config.yaml
hidden_act: "swiglu"
positions: "rope"
rope_fraction: 0.25
qk_norm: false
init: "normal"
init_std_qkv: 0.0449
init_std_o: 0.00795
init_std_up: 0.0449
weight_decay: 0.03
final_lr_fraction: 0.0
train_tokens: 87190000
MLP neurons of a small language model. Each row is named by its layer, matrix (down: output weights) and neuron, and shows model dimensions 48-143. Each number is 500 + 25 x the weight over its row's rms, rounded and kept within 0 to 999. Numbers have three digits each. A neuron's up and down rows have the sign that makes its largest values positive.
Before each neuron's rows, "fires before" lists the tokens most often just after its 100 highest values on Wikipedia text that the model never trained on.

fires before: " and", ",", ".", " in", " were"
L10.down434:539491513525490527464491517477498522487474520540504519520508503518441521513457504455544547497499485456497466455482499471525450500454465480492508490528521495512496508470521493548493498483511514534526526552528500518463523498533457490505461479488526535507514477549543520505497510473480509475

fires before: "\n", " The", " It", " In"
L12.down51:541455525492489525517534534523504526498482517485473511526492495490494493489493507501510516481507488477493505444495502494471528477484504467502497510504523529495499495545553494540509494524529451543527475535492508497502499518493509543501508516522509507472532454508505512537530493527530502486

fires before: "ing", "ab", "ed", "m", "ig", "es"
L6.down47:499496511497483529474471528520487514536497522477470482503498478480499492475518510506548533528487495508471546452516531522492474525493476578518516490478531479454492470523527499536471523522475536428532494515484552494552488511522528532552463466511523527496512488483501524515523513519507526463

fires before: "e", "en", "et", "es", "ree", "el"
L13.down428:497494557511516534535515541513498525523482491495490481504502532510492507491498471501484492493435489518493521467490527503517502518496447498542483461505493509465470525453505503469489505488466512511517511517482468546471563497517485513465491514530501527561470479515511470475532507523495478559

fires before: ".", " |", ",", "0", "–"
L7.down425:464524491474490490540502527490505483511431516527487500535489486539481531495441504531494478519494470493543503504492469484499471468517497455499482489511500462492533465460514480513497479528488557528547511452464489520484513509483454505520490477484503489496489471521456475486515508521456448516

fires before: "\n", " "
L10.down308:505506521470507464489529491539529500492533524508501492468495525468511512533505481495554469508473489534472551461503530498480470467475555529516511499535521533489491488528512483493476542530500454491524497522534504544545490458498555477486530495517518503501486540483501476482491476485528478465

fires before: " |"
L12.down12:505520459509426473501518482516517497534481499499479514464532513444490516512508512506511510484505496507508477500511484512489521463470487506444496481471481516537517494528480543502548483479470533559493503500509524503495518484532569490506507514464466467518490506503490513501495482552478544489

fires before: "y", " of", "ic", "in", "istory", "ies"
L8.down420:523505510524493488467510466482512470498473501490494505453504485541503469492463496479498517465496490514549487489534482510488490497493472515502522461467515489462474520471508483552549527522491556463500542548514502512503468492503471520487464538491523503524524492469521490490478452518502474504

fires before: "\n", "ig"
L10.down380:503467505477482540526502498482518483521471481480535502513482524505498551486503529530489485517508506497534523522484492502499507478515541566521498471485505495522482480493501546534541521448510510484477513500471475442479501500475508542506486482525547504498519521563469478515497477527599459514

fires before: "\n", " 0", "s", " 5", " "
L6.down26:502518456479522477540510509506544501543504491505466498482493490501482516496509528531536554502483481532520534503546445514466483527529479446486484521501526564524492491467524464461473509491543508496498496496496449500484463474523513468516490526502493518499479479454481483475491526492496484504

fires before: "–", ")", ").", ":"
L10.down261:472504568525495493503498460479515506517490486515544486500480438518464473470514537480462515517458494493499536457523454496475527489532507444534547495450514477511500529479522474547552505557476477487501525512505512515461494495514482491497459483496480484497489481491495496537489480510512527507

fires before: "ment", "ed", "er", "ing", "ion"
L13.down380:497521521521493502505441470488482506479484515496505504496465461504495486502499506485518504512522477475561488508483480464442503521493508529542496497488490483474530512554487495508499489495518456485518516503489501468511540492508498485537503493505441479525486469510539498522461462531473487480

fires before: "ic", "al", "ia", "u", "y", ","
L5.down186:525505534509481512488468513514488523467509464510456504460514496470484552498512522497544520511487506482528523533572495517504519475514488484484484491473534529498442487483496483472519506564498490454525506503503537492527504505447538521477467494499501505503505523525511467531530538458468521471

fires before: ":", "==", "\n", " =="
L10.down206:482458486490509520520483522453538514512455467483523461523503523480445496490478522490506515528488511517518487546528512545521495486504492536509496530470546518488475507518517509534506478491507506499515477547500497503493489499506516499494497504508501522511498472489507445499523485477476425528

fires before: " |"
L12.down152:475512472486500482488510493524528533461472490461533500485524491508502558471490487481478515545504480475534490470535515501490546476465490510487475529485473514495514492505469480504526479511444573518487500516486522534470517505463523470512469466490488499493524521498504478450511507501513485548

fires before: "–", ")", " to", ").", "),", "."
L9.down367:504491525467512487533499504522487543421541493541523485455504464511507468516508476478531522502506502502479512482505466504492505521520490523529524458469493490498472471487530498535531537495492517508506501498532508519483489500521517583518471513501497482490501501472524526494491477468494501428

fires before: "e", "ment", "ed", "ing", "ign"
L12.down254:505472564495486489514470461502523534486462543509495509498508489497526528524510511510493511496504554544476525528484515484506513445518479540468517505483468510484511478528563491538505515487533510489500505504454499504508465502520494488498525521528495465467500512533482511494499500514564515540

fires before: "\n"
L4.down273:492499485584500536514471542479495498514469506495480492477450506490490497523529479466453547498504490500531507446504474509502510466521520489486492483507536512508486509532565505469488505516453478446487478559508500529525519491526459518486519525525491468513483534482496499441526505535518453528

fires before: " |", "\n", " –", " and", " 1"
L5.down101:549505500463484446535509523481484507487463477491472549474548449500495438521479514497529488485498502477477514522506441484483522502484487440522458513489468471500536491533513472529484465534514478536484494500498493527444486514522521501571503496480542490490506491509472511538494503537517517490

fires before: "\n", "or", "he", "ial"
L10.down197:596521523473505474491538493491511527501506519505467530519564480472457463525513527496473516537496445489512509476500525469481475509524459515506471514476520486444509488512477490504460511504519489494504519491522539520529494510492492534484510483496478466481522513490506520488521492509450519578

fires before: "\n", " ", " 2", " 0", " 4"
L6.down255:501458513461573487486533546573508525480479541515486501495518507532490441515459467515524499471499466504489519505511497452472494505494489524519458565495511503466490532484497485498486438450500501496500501495509490494528500474543526496508475480515447502475484528472518502490509545490489515488

fires before: "–", ")", "19", "-"
L4.down366:520536487484492497530534525484503508522500490535472490524500465515480476516462532487514542502493481477526523486543517493487528531462539543514549511510486487485481484498537444455523513482500529495497522508491495481531516532527476511507459567510548517544483512472515481532495563474506497496

fires before: "|---|", "ig", "|---|---|", "|---|---|---|---", "|", "ual"
L5.down328:465487478486545456470490508449449484508541481494520515469483541471500484515518482493494500521489440482497515545519496461537480476518461531462514500512495470458501502547452518513489479522512500511490534534515491516485478528501524494507525463463478503475535496513489506502470484498499500514

fires before: "\n"
L9.down54:493461485461534496519519498444518545464497494477502498537486475516487532502506504531506518449505501504462505495483549478476544510484505532543524488492506515518486515466519499494525524525509466526485535463510522497428516477536507504472488509530531521511486480524458502477494465472470526484

fires before: "ad", "ion", "ster", "hip", "ility", "way"
L12.down426:513514462501503506507523510468471491499560517474522513525525498521501478526503482512472501483474486466492467520496506525488451528514532522523512517529559501492531508508522501551499503518445502490499485481507509476472479495494530447536504480534486527483521482457471491511489482556539525503

fires before: " |", " (", ")"
L5.down311:501512525500486457509510515505461481498511465498494514471508493558497473547479510505498500510517514468484463503500479497530476488542521493521502495461500505481500515542518505485505512508491467497495520518524495487480486449517496499510521500508483501479437496539523482501492483492500495495

fires before: " |", " (", "ia", " 5"
L4.down388:467528486511483539523466505486483541488490487480520468514505511458495488472513492512464490485514505486466528521468521489481534501498526496519491570437439511475494507577494513541514494491507482466507518481528490509477476546478498520481496499517485484504543498512474480487510493469527573492

fires before: "\n", "|", "-"
L7.down143:491485531555481540508524507498477475535519565493500504529494466505504509531489536513468511523482497485496560513474522521465470518475472547519480483493522509481483481521476478499522509519573494497513509455491485478493479495491507492499497459500495457513515481492493519510494465492534487502

fires before: "\n", " ("
L8.down108:523515453473537479523538532475536519478489495476515428516511484526544484507516502503475462513490516521450471511486494493524467494464451552507477513478478491512495527512494584466462517513475493479514510529523487490519500491526484488498486500454460477509479463519507493510471477475496505547

fires before: "″", "′", "ial", ".", "g", " |"
L13.down83:468476491519524514546461499469526453507474496459498563477510468479480503512524507509447497479482479518548492496512482521495495499466519526498508493493488512456540472503519521462477461495508458441499529496508490494467509488491499493551522503571493498506486436538502460501547530477519476507

fires before: ","
L10.down312:511505449478503468509454502427477522477500502501476465491517548538500489516531509525497491477492516485467462546479464471522510509513461485475504492508492503514457568490436472506462510502453487487488467487486515504507511552478462527503469480485494501539511505489520523478462531475456491485

fires before: "\n"
L7.down396:495480520463481511473528485467449507518470480578534491461483512456483497509510478489494503451519545481545485497497453471452498476517500510523489534483483531469474511536538487514460514528473470471478495515479511503439504520498454526532502501512495488461451511492504481541524503515453505494

fires before: "er", "ar", "ing", "ary", "ten"
L13.down329:495501507512465516479471505529516514507509541555435467498495510466514492520490495492500538484500488467536503531492520482520461489500528515482509530518506488468515492511460557446525531497505443526528496493527491520495491481491503495485509505458496476476513480480501523493498501470546511459

fires before: "ing", "ed", "es", "al"
L13.down281:493484493487496496498479494510528504549519504493476504497491502477510473530476531494492474485510527497525508497502525454488497539558530511500535520501468518491456499483500536477529484481495530486510453499487478528525498531484436472466484497457517462513475524458468481500526535531455481549

fires before: " he", " the", " it", " she", " they", " The"
L4.down305:512530522508465523506521490493510505547498553512533503489486477517465505493495501518494545456493473485488528530507508531483516467456526473513498516508531500456453518489524541537466521487529449456521507481515459501497466469470501477469506492504469499497511515471492538510520493457549518486

fires before: " |", " (", " /", " was"
L6.down268:514489524484491468479483482501517475455502430492489547477506503503484474511496487527475546521503452529519480488505475502512481493512471505534514461521460483541474461472492508512520484495470509483465473520488529551473462530539503490521518529533492478472465480516507519509492521505490486488

fires before: "|", "art"
L13.down143:485474493514527515491552523477564509496459497519462481529500559491491488514502481493507506514483501516504480531515496533520519506493525518495504482508465490459478493494501476500531530494445526455511479468522544500449502489503500498543544464525456501521475478497517502470513540528517527555

fires before: "|", "|---|---|---|---", "|---|---", "|---|---|", "otes"
L13.down78:474509466519466519516497527503551449544491512465518465537526514521502487529482491480499547513520478510490528461516504457508486492480466501466515477512528518467515511501470487522463444486497577500520508485554546462468485512503493500483499479503516495514478446493482496500502472531512478517

fires before: "\n"
L7.down346:506526500515498503528492469492483479463476481478449510516491534480455497531497534503480536485476469472476452503455508546528516526487518528480467505447510471492468438463518523519513526541561505489503468494505481511471532528502502511497524491494528542507478520487513491533522542494492486501

fires before: "ad", "ak", "et", "in", "el", "ady"
L9.down298:477498505552499504496518533503505506471463528522496533488526538489552541520536424489474518527481473487487472510480524513466483522451497446498505521505479502486510535503490487491495523496491453534502481455477484528513481492510510462499492507526516536517513452536460490494514499529543502488

fires before: " |", ";"
L13.down26:531511501532487496540442510549484520464519498483507512480562517492502482482491479527483521481506481474528443469494514470514473497500489578468511498518494489493490455494543504487499458509517515510504474468531479522500480502530482509533480516453481485462485481477491492492491488506526475538

fires before: "er", "f", "ement", "ing", "ie", "her"
L10.down59:508485509486492524503458489520499527480508487494468512522530499495525503500487531481479507507499482493483462477531451521494470469512488538464472508489531473550509504546490510498484528531484507508522449544505527522519466496482521486547517521518483505483481478477496477479454506480508476550

fires before: ",", " he", " J", " Ad", " B", " she"
L7.down276:464504499492496524503511475525534537480457461493541489470484494506481513488505527496513520500529471512506532466444508476471492477478553523517506541455486509508512500512459501523498506488519484455487509514417490502432503501555477494533545494497474514512533452537472549516556498460483518522

fires before: "==", "===", "In", "D", "The", "He"
L5.down113:484533525570498520484509497505500479569483493507498494510501497451500498556482506474436532490507486499508477469491476547483480445478482500502487517482504501538513464545509515487454506463474478527499529524508500502446495506500509489485442494490512476493530481495481531491502527504568494489

fires before: "\n", " "
L7.down402:500470512493515519501527492498485512530540478490486522552513446471484524512486495509538530484526505513522504488519508496463458495459504493524515491476520478443510497481491514513511475480553533477501488491484467501530455459538516508500485482549492522516482546429537533463540515498536504489

fires before: "ed", "ation", "ing", "er", "."
L4.down75:507544467522511523448533498502495510487449495504481547473438496506535489515526529505491494434487468513497500446500491501491446539544500486509505522451507463537502501536517540474495471486523523479506497512517507527490465469536496517463503512499519515482496484519475496504482456455520513535

fires before: "\n", "°"
L7.down408:471483524484518526473527486494473496550456496498530516506485478526482492485516515520490531523476492515524514488520513464472500462497489435492488523464525470497513495524550512508491527527485502511481465484495515532484509561523493522575505451451531535543452503468501519490537529484527483499

fires before: "|", "\n"
L13.down233:476504488443533516504481488505554499474461507498484529530530497463481476473504528484515561517544512471492469509487501461552507476469467482522498483492503533498493495445501532513543502516475456488469490521449519492452517522486478477492531530525451523496496508508499502487517505481504501492

fires before: "\n", ";", " (", ","
L7.down39:473525510468521495504480470458475498529466471523481504475469493507536506513491484523486473522537502531455545492533458460490502448500517515492522493462515479480490516472451552517495523488486533518510486482451486489504514553510487497528517515486503525488515504488537505503475523518479467497

fires before: "\n", ":", "isc"
L5.down63:480519498499461522475477487505479469533436509525487467538513477485489494498507522519480475507517479525539506473522463466519489488534477494483520575498521527479498467510533515558496486482525520501532463511470458473497489493481476489497464518506474527511461484461487511492519504504534523484

fires before: "ed", "s", "es", "ing"
L13.down114:474481564534477462472485484541516482492504511495496514488493466478506471486476522514510471506508477515513505494469458492471497515520465493512480502559507518460485426479497494504515573506527477498499499521507505530472473537493516508521527495493511456513501530486529540495507480532496509556

fires before: "\n", " He", " The", " In", " F"
L6.down401:509448499518480507505553507503442495516480491515523521515486531475462552462500488510509554542500504477517520475500547506484490507445531478531507497462487455485505470509521509512466490491536502471515516509504495555535489506523519520501502528472494510502510445476493529449486501551556515522

fires before: "==", "In", "He", "The", "D"
L8.down97:513549519488475468487514482487506490506506477443481499523529480486522532490462482491447535545495512504499468491456520524526454477486482460524478552511478492512539450488502465517501498465486467524489499496504511450490512473489476491511478532514523492503497473526517511493506475507514514492

fires before: "\n"
L10.down78:502499456468512514519546516520481534507508537506523499518543509474525451494444540515511490516501472492480569478526522519502495516523491505492535467471558532514487481477496497500519511513526495471475486528522531506541509488509487501471522477488455504499522542454469508510456505473473509498